config = dict(
    n_layer=22,
    head_dim=64,
    d_mlp=512,
    norm_eps=1e-05,
    rope_base=100000.0,
    attn_scale=0.125,
    init_std_o=0.00859,
    init_std_up=0.057,
    init_std_down=0.00526,
    lr_mult_qkv=0.5,
    lr_mult_down=0.7,
    warmup_steps=200,
    decay_shape='linear',
    batch_tokens=[16384, 32768],
)
MLP neurons of a small language model. Each row is named by its layer, matrix (gate and up: input weights) and neuron, and shows model dimensions 64-159. Each number is 128 + 32 x the weight over its row's rms, rounded and kept within 0 to 255. A neuron's up and down rows have the sign that makes its largest values positive.
Before each neuron's rows, "fires on" lists the tokens most often at its 100 highest values on Wikipedia text that the model never trained on.

fires on: "m", "s", "f", "ir", "n", "es"
L14.gate143 [132 138 110 135 129  70 105 136 117 140 133 148 123 150 141 139 122 142 108  74 155 101 131 121 184  90 153  98 152 167 144 107 193 135  56 111 199 137 179 108 169 127  90 120 131 172 179  84 115 114 108 122 142  40 136 182  97 126 170 141  97 104 124  90 121 113 121 146 119  92 104 107 107 148 116 171 145  86 138 116  91 158 174 176 155 122 187 135 143  91 108 135 162  70 110 128]
L14.up143 [129 129 134 141 117 120 107 177 128 170 145 138 144 148  71 163 204 156 133  79 141  76 172 120 161 110 165 151 146 116 142 166 158 173 108 160 110 117  86  86 199 140  85 128 154 126 110 120  78 111 109 149 107 139 123 142  86 119 100 162 115  99 151  93 113 108 142 158 136 105 111 118 169 109 186 150 154 107 110 178 116  88 145 133 174 166 209 158 128 111  92 158 180 107  54  81]

fires on: " ex", "x", "n"
L19.gate190 [111 163  98 113 113 151 201 156 125  93  80 105 143 142 114 190  79 139 134 153 145 172 150 111  94 151 120 127 123 169 149 110  42 169 148 109  79  99  69  95 142 189 106 144 114 105 102  68 119  76 205 172 150 118 128 159 140 124 149 123  80 104 130 149 158 125 123 131 135 137 130 165  75 170 145 138 149 121 139 137 139 151 158 163 180 117  66 191 114 169 117 167 147  73 138  97]
L19.up190 [145  91 125  82  69 122 152 136 111 105  53 123  59 164  86 147 178 114 155 132 128 127 150 198  98 103 161 105 124  91 124 163 136 114  89 149 122 117 159 142 147 116 129 134  73  83  91  43 125  88 202 142 183 133 146 100 112 187 128 146 109 134 102  76 152 137 129 171 140 109 101 106 131 126 111 130 161  79  77 143 103 141  92 160 126  94 171  34  77 190  96 149 156  70  96 124]

fires on: "n", "on", "ir"
L3.gate369 [143 111 100 170  79 137  81 153 128 108 172 119 188 139  96 133 125 149  97  90 134 107  93 128 131 112 112 102 188 107 125  36 148 219 151 161 191 164 150 174  80 155  56 152 134 129 149 114 102 126  89  97 180 122 110 127  60 142 126 158 130  98 161 127  85 130  96 119 123 161 120 123 114 106 123 146 144 135 163  87  75 121  89 111 148 190 150 158 175 125 140  93 202  79  98 183]
L3.up369 [148 130  89 167  63 109 122 147 106  91 119  90 175 151 124 107 136 178 175 139 111  68 130 138 189 105 127 126 192 113 146  78 131 201 149 127 137 153 207 147 105 118  80 140 119 110 135  67  97 126  98 124 192 145 139 161  67 104 102 169 124 112 123 112 107 120 115 153 128 171 130 138 130 118 122 166 160 142 135  80 124 163 107 107 159 179 113 194 177 172 107 145 184 120 129 149]

fires on: "ic", "y", "ra", "s", "p", " of"
L11.gate427 [121 124  76 173 114 170  82  88 116 136 171 168  60 182 122  84 114 172 141 155 158 147 137 124 131 108 151  86 128  64 147 118  95  71  99  86 172  85 157 119 113 130  97 156  76 103 146 148 179 120 121 141  91 119  95  86 105 142 121 169  98 159 121 128 182 103 108 107 108 155 103 112  90 145 170 113 143 126 124 142  90 112 141 110 108  90 148 118 119 121 123 135 146 182 123  47]
L11.up427 [155 102 127 105 162  83 162  79 115 158 124 144  97  88 129  92 122 138  69 219 121 108 119  85 129 145  95  97 132  98 157  59 138  45 110 108 114  96 120  45 144 103  77 132 107 182 109 153 122 151 136 124 108 145 171  84 100 145 183  93 124 155 143  96 133 119 157 124 161 152 161  91 139 145 118 129  94 161 170 131 173 182 152 134 150  90 155 165 113 134 134 158  68 118 110 129]

fires on: "s", " of", "he", "ra", "h", "ip"
L11.gate154 [201 172  82  75 127 219 143 120 117 140 164 151  73 130 134 139 161  77 152 143 102 179 116 149 130 160 104  98 170 131 171 149  61  87 113 154 121 172 159 137 120 105 100 128 166 151 110 134 165 135 103 123 123  93 147  96 109 163 118 114 113 107 111 106 138 166 103 101 188 131 130 122 182 205  60 156  87 125  78 109 118  98 157 131 144  71 124 137 121 125 106 154  90 164  76  77]
L11.up154 [139 141 131 171 135 139 117 125 122 135 107 154 158 132  91  99 116 143  76 128 166 193 106 192 179 140  61 134 125 118 107 186 144 137 143  98 145 138 153  82 231 101 145 137  95 162 176  94 171 138 112  57 131 137 151 158 133 167  82  93 115 158 116  97 161 135 116 125 136 105 141 150  70 138 184 148 128 150 176  59 154  91 185 153 115 144  87  91 157  90 162 163 105 166  90  99]

fires on: " pro", " of", "ard", "b"
L11.gate271 [ 36 156 137 161 152 133 137 124 152 183 113 146 148 107 113  62  97 131 122 137  98 201 147 141 182 133 138 172 126 161 151 165 118 125 151 177 134 172  85 161 129 120 111 137 152 134 187 133 148 150 125 111 147  86  74 103  82 141  60 122  74 163 167  97 107 158 112  99 111 136 119 143  42 168  83 127 128 206 153 153 104 120 124 103 132 154 127 167 135 131 162 154 142  73 128  95]
L11.up271 [127 168 146 102 119 128 109  85 171 136 112 124 158  96 112  38  59 172 106 150  78 199 179 151 178 160 170 111  90 145 124  89 135 159 127 129  87 151  62 132 186  94  82  90 130 157 159 105 217 116 117 128 184 144 145  95  93  98 122 110 136 158 195 112  95 154 117 121 105  84 134  99  87 167  78 150 141 203 176 113 137 106 141 120  97 160  78 153 122 140 139 129 122 115 131 172]

fires on: " of"
L12.gate397 [114 148  65 139 139 173 128 162 158 114 120 196  86 109 168  83 110 162 141 105 102 141 139 105 162 132 162 138 171 140 166  96 131  82 172 153 202  94 135 120 154 119  76 153  97 129  80 161 115 162  87 150  98 110 149 123 102 158 111  96 140 149 127 142 162  56 122 102 108 118 162  96 115 162 131  86 167 193 147 129  98 137 118 101 149 137 106 104 120 131 155 103 168 109 152  81]
L12.up397 [147 126 143 122  89  90 110 217 143 141 131 169 127 148 130 135 170 178 132 183 140 157 164 122 154 183 109  97 191 105 135 168 146 135  97 154  92 164 132  89 208  81 130  77 120 150 166 156 146 146 123 155 142 161 107  84 143 115 100 133 189 209 143 104 129 181  56 109 117 142 146 183  85 151 134 158 128 106 184  73 148 138 131 119 132 137 173 148 153 117 126 101 108 195 105 163]

fires on: "i", "y", "n", "ell", "or"
L10.gate21 [137 151 128 106 121 145 153 162 146 106 142  41 123 147 110 132 118 170 141 107 117 106 160  81 123 142  98  74 147 140 137 106 106 138 128  94 120 108 109  86 108 155 131 135 117 106  75 131 115  95 154 136 117 124 204 145 118 130 138 139 143 103  93 160 148  92 152 111 172 107  51  98 110  85  92 115 145 133 167  88 179 122 148  95 173 101 122 104 121 119  96 160 201 115  57 139]
L10.up21 [126 147 157 117 120 135 166 143  81  99 101 131 182 154  98 101 146 148 174 107  86 178  88 145  95  92 160  48 145 194 149 151 131  97 145 128 138 156 141 137  71 165  98 114  84  93 125  93 131 115 113 147 143 149 110 155 144 158  82 112 186  50  56  92 168  88 119 161 105 112 161 121 129 133  82 129 147 133 139  32 142 149 111 135 113  80 106 161  84 119 121 126 168 107  92 130]

fires on: ",", "or", "t", "s,", "n"
L19.gate424 [161 136 143  92  60 159  91 208  94 107 171 158 169 160 128 108 115 170 121 114 135 126 165 186 144 137 101  56 172 142 144 129 167 124 155 107 155 121  94  92 149  71  93  75 139  71 135 125 134 127 145 115  83 193 137 173 122 121 151 152  91 111 146 162 124 114 123 139 122 155  75 151 173 148 116  99 184  54 135 116 143 131  95 155 133 103 144  79  78 174 143  73 138 138 159 142]
L19.up424 [145 137 156 118 121 209 139 146 142 117 190 141 132 107 150 174 132 111 113 155 132 195  95  93 122 105 149  67  44  66  89  89 156 123  92 102 136 182 133 151 126 136 137 114 142 123  47 122 119 134 210 107 144 163 108 131 146  68 173 146 142 167  52 195 136 189 141 124  67 150 148 125 116 128  87 136 126 129 113 128 105 152 134  78 123 113 141 149 129 154 119 164 146 173 139 130]

fires on: "w", "art", "b", "c", "p", "x"
L7.gate212 [158  83 151 131 135 101  98 100 122 150 140 122 118 167 138 153 169 160 202  40 115 121 159 147 117 139 132 109 100 128 127 162 143  82 151  91 138 184 109 139 139  77  61 166 132 127 123  89  90 151 126 126 141 132 131  38 154  97 129  87  88 135 126 124 138 145  80  91  75 150 158  80 160  75 119 108 161  91 184 100 115  78  99 101 123 104 105  92  94 100 149 179 122 123  93 171]
L7.up212 [173 145 128 160 141 134 140 128 141 164 147  54  86 137 170 149 110  85  97 116  51 114 174 111 132 128 102 116 119  76 155  88 160 119 109 128 184 123 119 139 177 160 162 162  75 117 162  93 181 104 166 108 172 143 136 106 123 127 177 126 137  96  95  67 126 123 189 143 119 138 134 113 169 135 169 114  94  96 149  97 185  97 122 124  68  67  67  99 161 132 152 133 145 122 119  70]

fires on: "ing", "ed", "er", "or"
L19.gate166 [150 135  65 147  86 143 112 169 125 139 154 136 141  68  94 124 184 187  87 119  94  90 123 125 148  93 130 160 142  63 158 141 101 140 105 126 137 103 123 169 179 116 106  80 146 115  84 109 139 114  60 164 166  82 171 160 154 159 138 123 161 158 154 115 124 140 109 167 139 140 109  97 113 158 112 170 132  60 149  85 132 135 142 133 170 106 106 143 119 137 117 147  90  96 181 148]
L19.up166 [138 179 153 184 158 151  90 122 140 101 188 109 113 158 133 144 209  97  94  87 143 125 116  78 121 161 171 168 198 135 102 111 102  92  95 151 150 149 142  92 125  89 189 134 123 145  95 144 143  73  64 159  83 115 109 101 151 112 123 112  72 168  90 149 122 128 133  63 115 142 105 149 111 148 141 101 124 147 169 165 146 161 156 117 112  66 112 160  64 172 172  94 172 161 178  87]

fires on: "n", "ld", "m"
L7.gate237 [130 112 124 162 134  85 105  84  64 103 122 160 132 124 166 173 113 103 146 137 129 146 128 110 144 170 121 161 127 148 168  96 164 126  94 106 158  84 213 116 113  99  99  78 100  97 195 194 145 153 118 129 115 152 155 135 153  75 111  53 131  93 110 139 126  67 167  62 145 110 114 133  65 106 158 135 127  90 147 116 123  98 106 128 141 160 134 135 181  99 149 126 154 105 113 159]
L7.up237 [131 170 122 182 174 141 130 144  85 135 204 118 105 151 104 175 130 125 171  81 122 125 120 171 149  91 189 155 150  77 128 136  82 149 119 146 122 129 174  89 183 115 136  83 155 150 126 184 101 131  88 137 107 155 182  60 155 107 116 113 139  76 137 201  94 117 117  91 133 127  77  92 128 135 146 100 177  68 167 129 148  96 108 124  94 162 172  80 161 187 123 144 108 167 109  84]

fires on: " as", "o", "f", "oc", "c", "p"
L13.gate144 [141  92  95 122 157 179 145  58 125 161 138 153 135 146 141  74  91 118 164 120 127  94 125 118 138 155 171 107 126 124 131 178 126 124 138  95 146 134 121  97  38  95  79 119 136  89 142 130  99 129  99  92 219 165 150 110 149  99 160 151  86 140  62 124 106  83 107 130 116 171 148 144 131  73 172 130 108 143 123 130 166  81  99 114 112 123 131 176 156  70 112 161 156 133  81 105]
L13.up144 [166 136  98 147 115 142 145 140 143  88 184  81 166 104 119 115 150 142 121  86  76 121 131 203 113 137 112 121 184  96  65  97 135 180 141 183 166 120 101  66 121 126  54 106  91 129 164 102 132 119 118 133 145 134 163  71 161 150 176 185 133 189 124 143 207 113 161 156  88 149 127 170 172 112 102 121  92 134 141 119 138 144 164 104  51 107 162 157 150  67 115 144 118 155 122  88]

fires on: "and", "n", "s", "ut", "R", "t"
L8.gate462 [108 100 109 141 148 141 151 108  91 123  89 100 108 154 144 168 148 111 149 152 171 166 121 140 137  48 111 130 157  93 151 138 136  99  89 125 131 124 123 158 160 120 169  80 131 153 110  84 127 119 142 120 128 115 163  76 110 100 190  95 127 137  91 128 142 124 166 107 191 158 112 121 146 154 173 127  71  76 111 103 141  77 138 147 152 103 105 151  98 130 149 141 174 152 148 168]
L8.up462 [150 117 158  91 174 129 158 123 106 129 121 113 177 163 138 184 141 127 185 108 179 198  95 148 159  89 148  64  58 124 152 144 129 141  94 112 133 168 118 129 140 134 113 107 136 149  70  99 132 109 151 177 155 129  81 127 119  92 151  91 111 124  95 199  97 157 214 106 109 129 171 111 142  72 114  94  99 177 122 109 120 119 125 168 113 130 160 186  87 104  89 137 176 128  78 173]

fires on: "if", "he", " of", "ri", "a"
L18.gate24 [153 138 129  67 162 164 142  87 107 123 177 133  90  78  98 124  98 156  94 136  83 121 118 123 188 171 108  83 149 107 121 127 139 133 189 111 118 122 150 101 112 178 121 110 112 122 111 143 125 124  77 146 108 130 122 150  79 131  93 111 147 111 114  87 109  60 154 122 177 112 126 101 107 126 142  95 160 118 127  75  91 159  96 157 124 146 135  85 158 176 114 139 156 119 180 114]
L18.up24 [100 108 142 156 168 157 206 138 181 164 147 114 103 114 103 152 151 157 129 155 170 155 192 119  75 121 101 106 125 149 148 105 169 174 148 151  80 115 111 168 131 107 143 144 147 101 211  89  90 118 120 196 178 121  65  57 143 127  61 177 155 150 133 111 106 168 115 146 140  71  89 141 104 149 114 103 134 122 119 164  84 126  87 181 125  76 167  70 126 130 132  84 117 152  60  60]